Weights of a small transformer language model.
Training: a variant of Muon for these matrices, 616M tokens, 4010 steps.
MLP neurons of a small language model. Each row is named by its layer, matrix (down: output weights) and neuron, and shows model dimensions 160-255. Each number is 500 + 40 x the weight over its row's rms, rounded and kept within 0 to 999. Numbers have three digits each. A neuron's up and down rows have the sign that makes its largest values positive.
A block is one neuron, or neurons of one layer that tend to fire together. After each block is what it responds to, as a language model described it from the Wikipedia text at the highest values.

L3.down96:457463477478512551524506512440516508562505492470431561538570524479462442466561561469475489526459541478451538523469482515526478513543506517532481444524406490533446470496514446505522507552426458488465461557453523463557430499516499506503463492460493475491511501521492471473526491513467506488
Description: Split-off initial consonants

L11.down75:493485516493435537490501553480540433516532541513525535479505509443588478491557467524553442525542499489496517477537531403455509520509489494474465593512503486539525580451533430532532524480444494544586548522477469531470456542509505571505573528443486465473435448491504394522530442492547503468
L11.down229:475506548469533604495491552527496500478531517422514541468472460512496475449494438470513501429545435581518485542562493539540464525493527492474501505471489469482421442470503437480533483447458526506503487507567531477484565384447512526503458519506418470512507531578522490443457497510551462511
L11.down232:505559490461449459523561489476482525518455541533479535563462515508498460456493528483506562436574471450457530510496450487496532458497533487500462546510496453555445474432505488486552522547457514559498457560475477519524439497522520522472469506562408528548571423346412463454533462491441540505
L11.down288:475438500537546517473510491508467529466481496446520531425460460460447465475519554481534430465519469527494447442510486453498508447532466479539562507472447495504501526488501409489415502463504499453479582575504573470518538486551500452547494525562562571476547540485557515566453502494461429512
L11.down298:495472554488443553453469573525497480535513496536524477488509493541495398521492536510481521479534475468461440498519511444469553523489512429491582569563489497445504536499464481437487467463565500484583469475497461499494515502488442579557505542509488419485512450404482461547513448524456511458
L11.down354:470496489480520494487550494416484502483524472441540545446529455529493483548522514440460489558453433483540597550518483491471544552518534525463472520504484522479519436468515446598416581497505531430604515461504428508582497538536521482539528531489510486468498460481561480541530466510497493604
L11.down409:465577529526444533501536559501521508549576521536495575536518489439531540420427523613509588509552520479525486577475494530503558465507552532544551522513492459481495547571527434544463488481423466530484458518494474478468536506482476449476471486453403452512525543570496436416556495511496476475
L11.down490:587572551513487442480466454454516441411501533567437454584465500496495553509521513466507475512562553505450461551591469489502485486550516572501480589477501530450503558511532454541414500501388565530456497542444505441518521527522529451493533459498532579447509484387484481499395467524549504499
Description: Pair-linking conjunctions

L3.down165:541447420453496526528506511460487448534484503500518426505528546429527448522453489576466476426530463463513501472610473503468468508527484511454530536491433516524499522531471445507493550525517479503470479492515481516525489529502506460503500540468507575472483530333446459486475469517534511462
Description: Paragraph and sentence openers

L11.down104:490474460464544451512507515483511482549510458458409492550464518534538537480559486572457494402599522500450439457476526517519497538554504518452489563508486524511479536489567519529427500462503568578464528564534478513555501503436556575511471538478449512484540422494522475486495477524503480504
L11.down172:450468456512566536486439536517543513512486448458534569489514521468457506561497472545554515449476465590511534484514489526543457527421470521461448547518517492520487556593578499477506528496550498483587559547535650538511484451439561438475515474481388505475542572477419460523492515495533571538
L11.down189:490494504466485498543560499502488467533515431503493505524552493470513542457468552508499459350545524470493501465488494480513504437500482486491471518525460514516455474438495493498448519548523532510438518489496491489428589496481439550512552489487458569534573491447529452503442560510500490437
L11.down215:514463488493496544522483455547513490412468517516466495475621475504493504537565506535558574478565551479483470600518500453527465492454502500477507514474505517455513537512386454492507532522484512524558430566483507528549499471494497455485514410514547520466482522477522542463433490470519453478
L11.down280:554467507573491583408535459514554492499556493531475470472507505521516454525534523529506530488509544482494533508495535416449511498549531572449472445520486496532501540486469499501480478512452517569471463476540447496407486503485524506492435526567531503542509513609462542508542538514461513493
L11.down430:491460502473494444493553486567516522542549523517495393487548527513529507429565500483488570456494490542511492506467532453503451512485477527414545497524557488524473539451482628557471485558430459528520455530480515546473491449571463525506495468493553582575522510357465459531440477499528523469
L11.down436:459450505568527471472488465480565465484509505517463557477445517544498490478543494563431509417523474481452529481535462448537499521544426545429572602467461556478427539493478449465497458491472490533482552520517462540547486415545457561480543438551505490479435599502579570546529520453495499445
L11.down503:413437536515523420507456514518521568539490498477499446496482498542499530431474550449497548463485499546522432480494412552454474577494536477451559491490520460455476482482574518562521500471492518540522479510449460566454529469467506502568478477555483520520475483485508520546499477545543454531
Description: List item separators

L11.down1:533497507481498558551436488486532482455422492457525488516459516510535545470466533531483447504522513422442488529507511534552512476536541476459552465510400466475458551523536522515467483621555504458513554557550572513449478480508508493478520501513513542506490504420536443570444534451478534468
L11.down27:490466480532542514478476502445556461480499536486525480501477506496516506552521447470464480526496491462475467480476428517489542438553406559537436467537469526454462462508422523501451437592513503505454490458499510447521457521562521534504563554519542488578589519704516505508462524468462477504
L11.down37:477465497512457517520495457513494564501458498525558466581486506566472456489565509472534461563503459539488516450495521514502455494422448551443527569459507475515497486573476484551505479444438509456503488500483510542540493457561505498510521613478571486549549521422430481574440488513447486531
L11.down45:505424507464437526507517444478527471488383497486520474518506444511488505464514556548500451456535511524424573441538549432539544479478517503511472482459501411518507501476444488430500452531452553470453449476518566481482437507514500498479545476526454486458593525420445484573472567490541488421
L11.down231:444550489462450491538568437503567570519547456442501536435521411465474516512576490459457498416354489561442466460548517478522486531574473450451513510465456449516471485554555531467436496480500498505486515502538481487503497529547495463469511474471505551528532475412453551499539479527509493487
L11.down246:452495497462528507557511460473533550500464511504507551528506477517495451466503460528406556589463540449493495471462503459557471444446502557502505510489494528540533578499500483449499485449563518553454521479490512583543555386557466529476464455482478531423506461477483475452520513550529506522
L11.down286:397464500514489517517485554458488562452518469495507513528558492465416466498553496508489626508516423496518509477518538486459513491570531512572481518521516490509526550451493529480547472490465511441540535489452543532458501510461545482537365482512534655499443568520482475467528594520489544459
L11.down449:433581505452483501547450526491534546442519457372490535497518483480443561502467499488480497494477485455448483469457477531546524440463478496547490521519480574509485522580476527519474478515421565489479512563490504455495473499537522515564417492520531479509548502510490521515529492531479506457
Description: Word-initial capital D

L3.down459:479555488509531529507505485531471475532519513574522502483508533477449462548501503474464466356449513519489562502469530469526545509512424537488496582469587472519457545512471497468522562544520513510476499503524474482567525546484478492477419525524547476518511511403568529529582498500497524458
Description: Clause-linking connectives

L11.down9:496504477485487514542462524508459465475517489448550555567554556491501521531520498481504506564486555528585487517511527531488469448530471525535501528534404494480455475506532513472496533507440477559464518472522463527543534559540562448470493498541529506492417549243514482572528539484539555518
L11.down14:535539538485510489562570493447417459518499503486537524497516526416459446537528513462512485525457552498560563443491489450506494480533528501516501446517541500510477416488496588401565450531559459500515503440515501497555534539438468475482549510488472464489538524292501578525510521492499455547
L11.down88:500549437548469527418556535458578555487414564482489523493518528484510511449488443505460389442447478601517520472494454455477543479498422515517575484479442482520469607530491521481463597539521502469578443433546527534525499477496479481472500571525490511532530536504513524462534473457511468572
L11.down107:518424473487490461473516557498524466390487496603507484505484561587494518485557533472474559549517495467455540467550493516518425476531481471473516519524483513540486452530524458473480526568422611535465557449540526528536415572476473498487449465497435460433472529411513510481497501429482582457
L11.down175:480451538547409452580462560512486429508532487573505498472469427513506527458475444507528482510546580478559464516493494527439511471533521482528450487497496548422454514486430516493514567507478486525448516545481532502501544455533444511559449562526539551518474530414443436491536506511479500479
L11.down181:550503460518472529502487492558493525480487508483413454396551497533559508495472524513510484478546540488462518440528434449462504538483478541596592490503527561456551478519509482484607426515492431495398476507542561480440445477500498504497495498458480520543524494439514550548500533506422434486
L11.down412:526475497480497535505478476433462491499553508560511515471495454571504542450531497516485457561504457562484440521521525488445517483475513529463528531563516475472623541526510521550535541456453501485475566524484528451510458535517547510503544539484496461512500498472458543552504497476545510463
L11.down508:497492472476490570591478482375483461506517473492509524478552463463495529488533510537472486477499460434450550497472496504418498540430468498430458548547441547478439520505516512506557526466476460589373533479492470523525486594494495469480530543467456470527506529553466498539506485514445479461
Description: Main verb "be"

L3.down407:485493530483515514547508535555474461472464480534578510490457499467519516401553468465531508434607533497515538481518547514450463539525562492476527504530479547461498512491539534489436460502528551471457400536530546537535476506485552489461517530474460463461485540530427415515553523559526475459
Description: Mid-word fragments and conjunctions

L11.down5:482516423469472506470493435439445463493463540477559532596534493494483451538512529515474471425461537482433510555460531496512425511532537465481529613525398512421502416447489526451509455528547467493550528487516477525569482573516542448460512527573459510525576491486530487493507561439579526470
L11.down151:484482484437516539529565530589476547515578507482464546538479435517581520522467498463482498497523544497495528422552481488433541479503528527533565526484494436473517556451528460500457500481471479505461431537490573522474540489499475470504527525501506558535530461448438481539532521463525431507
L11.down186:495464414414538483458483518548515433508502513556417493502523498511473512474504468525538478451513475430494515496466469537500570411484534463592550591543438477561485495503517446456477577490540518506510562438449575603567536485521482456482498504546515499546527460410503527515429443553581493470
L11.down282:509503480534517567431497464459527549460520501437497515539460502516513526503454503477501523393520551547469482550534581476428446539586592526487569532533477513505484504463516486483514522537486472517487469437549529557540544440500543550539537564568448460457507551555474503463482507471444472480
L11.down289:442511505485514631476503481522533432494438478578523522451473562565526511533525504445499495507458434473524448438501519500520562493496487541500508527557569441518450593440520477450523475552468514479482557545527543519543532458586502475569536466484499434542537605460498517582481561588460386488
L11.down358:541523552430513515434512535463535479484536451461511491524605424481537492512521453549549474368518501468525515484494598522468558465511524533459518609578510442502476473465497541563526540526553475507570441509556439516485495443464493522566481527500528561566502492391508501498507586459476463453
L11.down443:489488459505482516490456510556505493556425456473432489505486501475523528543513478516584555428446541450465542476468503506520492443524477488509470469515535487564462530493468501528428501492498481488484464606535502463559539429512578478486491516463506505516507532336435501475543564486512421542
L11.down486:529526527497487495434481495440422431523515512510516496497483469601544510527489553571574497522453499449511483499516499524549569495538425562479424560456479517449487484573452468490445541502467529515555514557476510504488435483561464487503473508522440436537525506491552578488484527544531567523
Description: Before an institution name

L4.down37:515418475530497428541525559452420515465422487448515532486501507490460505555496497530506496516429458456469518539461442453433480503488482448496530527563479445575494513510511528488518593492465503520469486504524481512416512471472512532519462513557493460503473509531527467488516430539548536459
L4.down69:555492518493473559486558414435505476493487571519514374507491510541500485526485501574540470440500489515465546522538461478553517402508448452597482482521494510558495550492484571532457465518493528521519545461483495480526531553496492465506472473603530496482546458560521531509469444540467481517
L4.down107:504488456503510481545495441468548513536492548423440599513464450486507468516475464499507432499451562469530474469515507478535440432508495550546544536500502509488543482489513488543493506501434482484477532455462502549559464522467498541493485455527534456525518440472552500473531504505540573508
L4.down148:504499488549508520520424494442525527514440505478548420502491537516519488480444511503504473437530497462450533454526526532535480558594534462505426467540412465454528473512418582496509516556560545465396544467565480536504487451453454485471521477558453536585522529442561574570536454520562472533
L4.down174:521479482504465518502590511380447480553491508452483492492542483499530452483455476483514494474442487470459512505532473465451477445469496436423446557485553520514514502569424445439474484435534475557489452569472538526471543465536559488496479529489541597448553589427479521504513523564541472549
L4.down195:496470486524480563468476462496494478517459513504484492444442549575473514469449500441462554509524521505440448563445463511581515461478449470448509515499516572501464468485563462512563523490455470471529534474540505519489516501440538529509463510500476508490442472602531542558474487492446518495
L4.down424:490507566494527480535518456552448463504424541421465454486510509446501503507424466476488552540519519558524533557453538558493450483527521499566481470504478455517421505435473500575471529515485537529506480455471504538509455507466528541494552478513519566493429481457501551479524513502562544563
L4.down479:498450435471545510535528507482488539551434587536491486446519508489528531500520471517474548479523462460495459488559482499566442412456440514524534521516473481536480498499523545506529462493464491503442505542541468554514493446437614472585531502480491474489503521514432520472476434547471519549
Description: Month names in dates

L4.down105:480530464506558531485536472470531507458493493500439500513491540522489504414546517525541488534486540573546463557467374464519462563493455517467481520515392463490525525471496531559481517532539489512518489501501464553529481428511509561523496498499475509495511549452441491513480463480456559540
L4.down131:498504552507492522503488460489562493486529561520514538533486566429486492534511477548465468576387497583493586515428485545552516540493473474442541453565500502510431494515513460487473449493405523478528471434488486515534480538494611465504497486524445497485553541432507526571431497539529472513
L4.down192:476511457449508567519478568479507428445446540423449465534476459540487518424471452490419437397545472506509528554531452549464432456524527513480495579579522479483470477543478529534470557528506405517511535466498553454549461503559515473468494548553462524513527488539487474471427452529493538435
L4.down335:477489461473528529487477512508473479471494636459477551491486477515466435501477451527499521413534453580520473511527530562523518532504509590425576454513559569485583486515471516537565518514445503476462538524503483586497476472543553496509478498497447498549541554482445498410498505543463527449
L4.down346:479513430499537540518474455486501552469516452551517547443560460506465439412501476613607493466517482580504480511496513565544491444534482478546499526508497528441514456442473451489523471485585482542550501532493520587506549512512523530527473490463612506470463464489412544510455490505487482524
L4.down430:558512486496515509478477473514575482458451595487452502483527479545502553489512540523490520537472487510534562448467506502441489547547476501506464546548573474475569520551471504478546499464446486434487463505474547497567511502432522481441485483470491478509465520364560519557554471515572461556
L4.down433:426412495609463528412485486524507531433503534552525465520515515572469415509493468561412514501499484480429497511504485499446549491500465502479508532501537569473461516587469442550485523494523528542492417476470452452533492542549591479503509570464451517462573478422411578492468556489493495518
L4.down435:436504555470592476594476452563536505508479521509458462441541516538541501512469494498463521593510446591411492470522525540493526503489516532435496526472508443466484474496553360518457518446548535501476523530499506454522474546504512505513482490541576481489454491558435463520480512505522497458
Description: Adjective suffix completions

L11.down55:523494461489481456474479469472538510483469514514518469512546542494525527562518493539548457498424542450519535448508460509474471465458499535524407544495500451449494531515516513465546449512473473540574433524514578475484489473482537479522505539481543527505502532520458469543489569468499446407
L11.down112:444536499506465508481538529405503507497568504474525480488511501427512495552524502457507452445458586446450514472455543490476446528473450483506529469435511555436497542471558460495485439550505503439487569461490458461468550496434415469472474479487540551475508481423522476519453493545473531475
L11.down125:420527538575470548525485519501530429571463503518543512447561489539515463577519472523503467465542446511495531486527480475494432478507471522467480498441528460499438563615437582450533459523538465461431507522526514463501557494488451451399527503526489443436520549454517469459540528512570464473
L11.down221:529503483586507431478530527551514454464536457465391485554489499499508481492508448446488560489511477468528470540486456569499584488531494508519445545525473576522584476529388502427416444459485483444546458493499472536534477512450487590468509517502548479467506519499514485553511525488505543501
L11.down349:538550501471497491535521514554481414498494474478531510452504539475531496476489464505559445533464439463546515533510442568485502493528478525514550517461565572610513540476435556529542466503452548482527394422549541493510532526517550499495484537458461530496466450432434451580480480565501523512
L11.down379:485524421420477494496540464470517476555520561486418508489413555537438472517456457522470532472451504465476443507533467506444544444452455471517481532503543492537538448449505510482506444529468451490563520616419508443473587538484478501450536496525539418536467510564526447490482502484465523500
L11.down504:500499482486532445534515560550449484485508503470465464481541445557454556512442500560492442566535457518436494434500517524485527521477594479503494549496458487524502495473513482529504473506508543452562519468485539454472546516491498523507514525484551506493454563471555495459439499520557536528
L11.down510:514484449441494546536521440480503514515504489477476535457499489464519451493422462520511488438527521453507528437528482567494501463412482454544479609504509552533525443521541539527486504517535565513502519529466512515550539519528540441521494512474497507509501476407482547471532564495482512547
Description: Infinitive "to" marker

L3.down139:495460473479503504546493490485531475507566495525546477487521487558448599495452451465579509483497490489436540568483411477499492538460458527490493505466540475512517497503496504494563552449513567475440598525592484482571509550446470433554449540418497425463505508465413458513449446471457422466
Description: Sequence connectors, word endings

L3.down237:472516528478517488559536444468475562491553464472528538544577488397523478539582497499531517493548564550486464539589510507512530445484539533510519445461536501582555461473500527555449529522449482517537498475487489478529499499412537452484567503493496484471536465356419480512420473452534518466
Description: Modals and pre-verb particles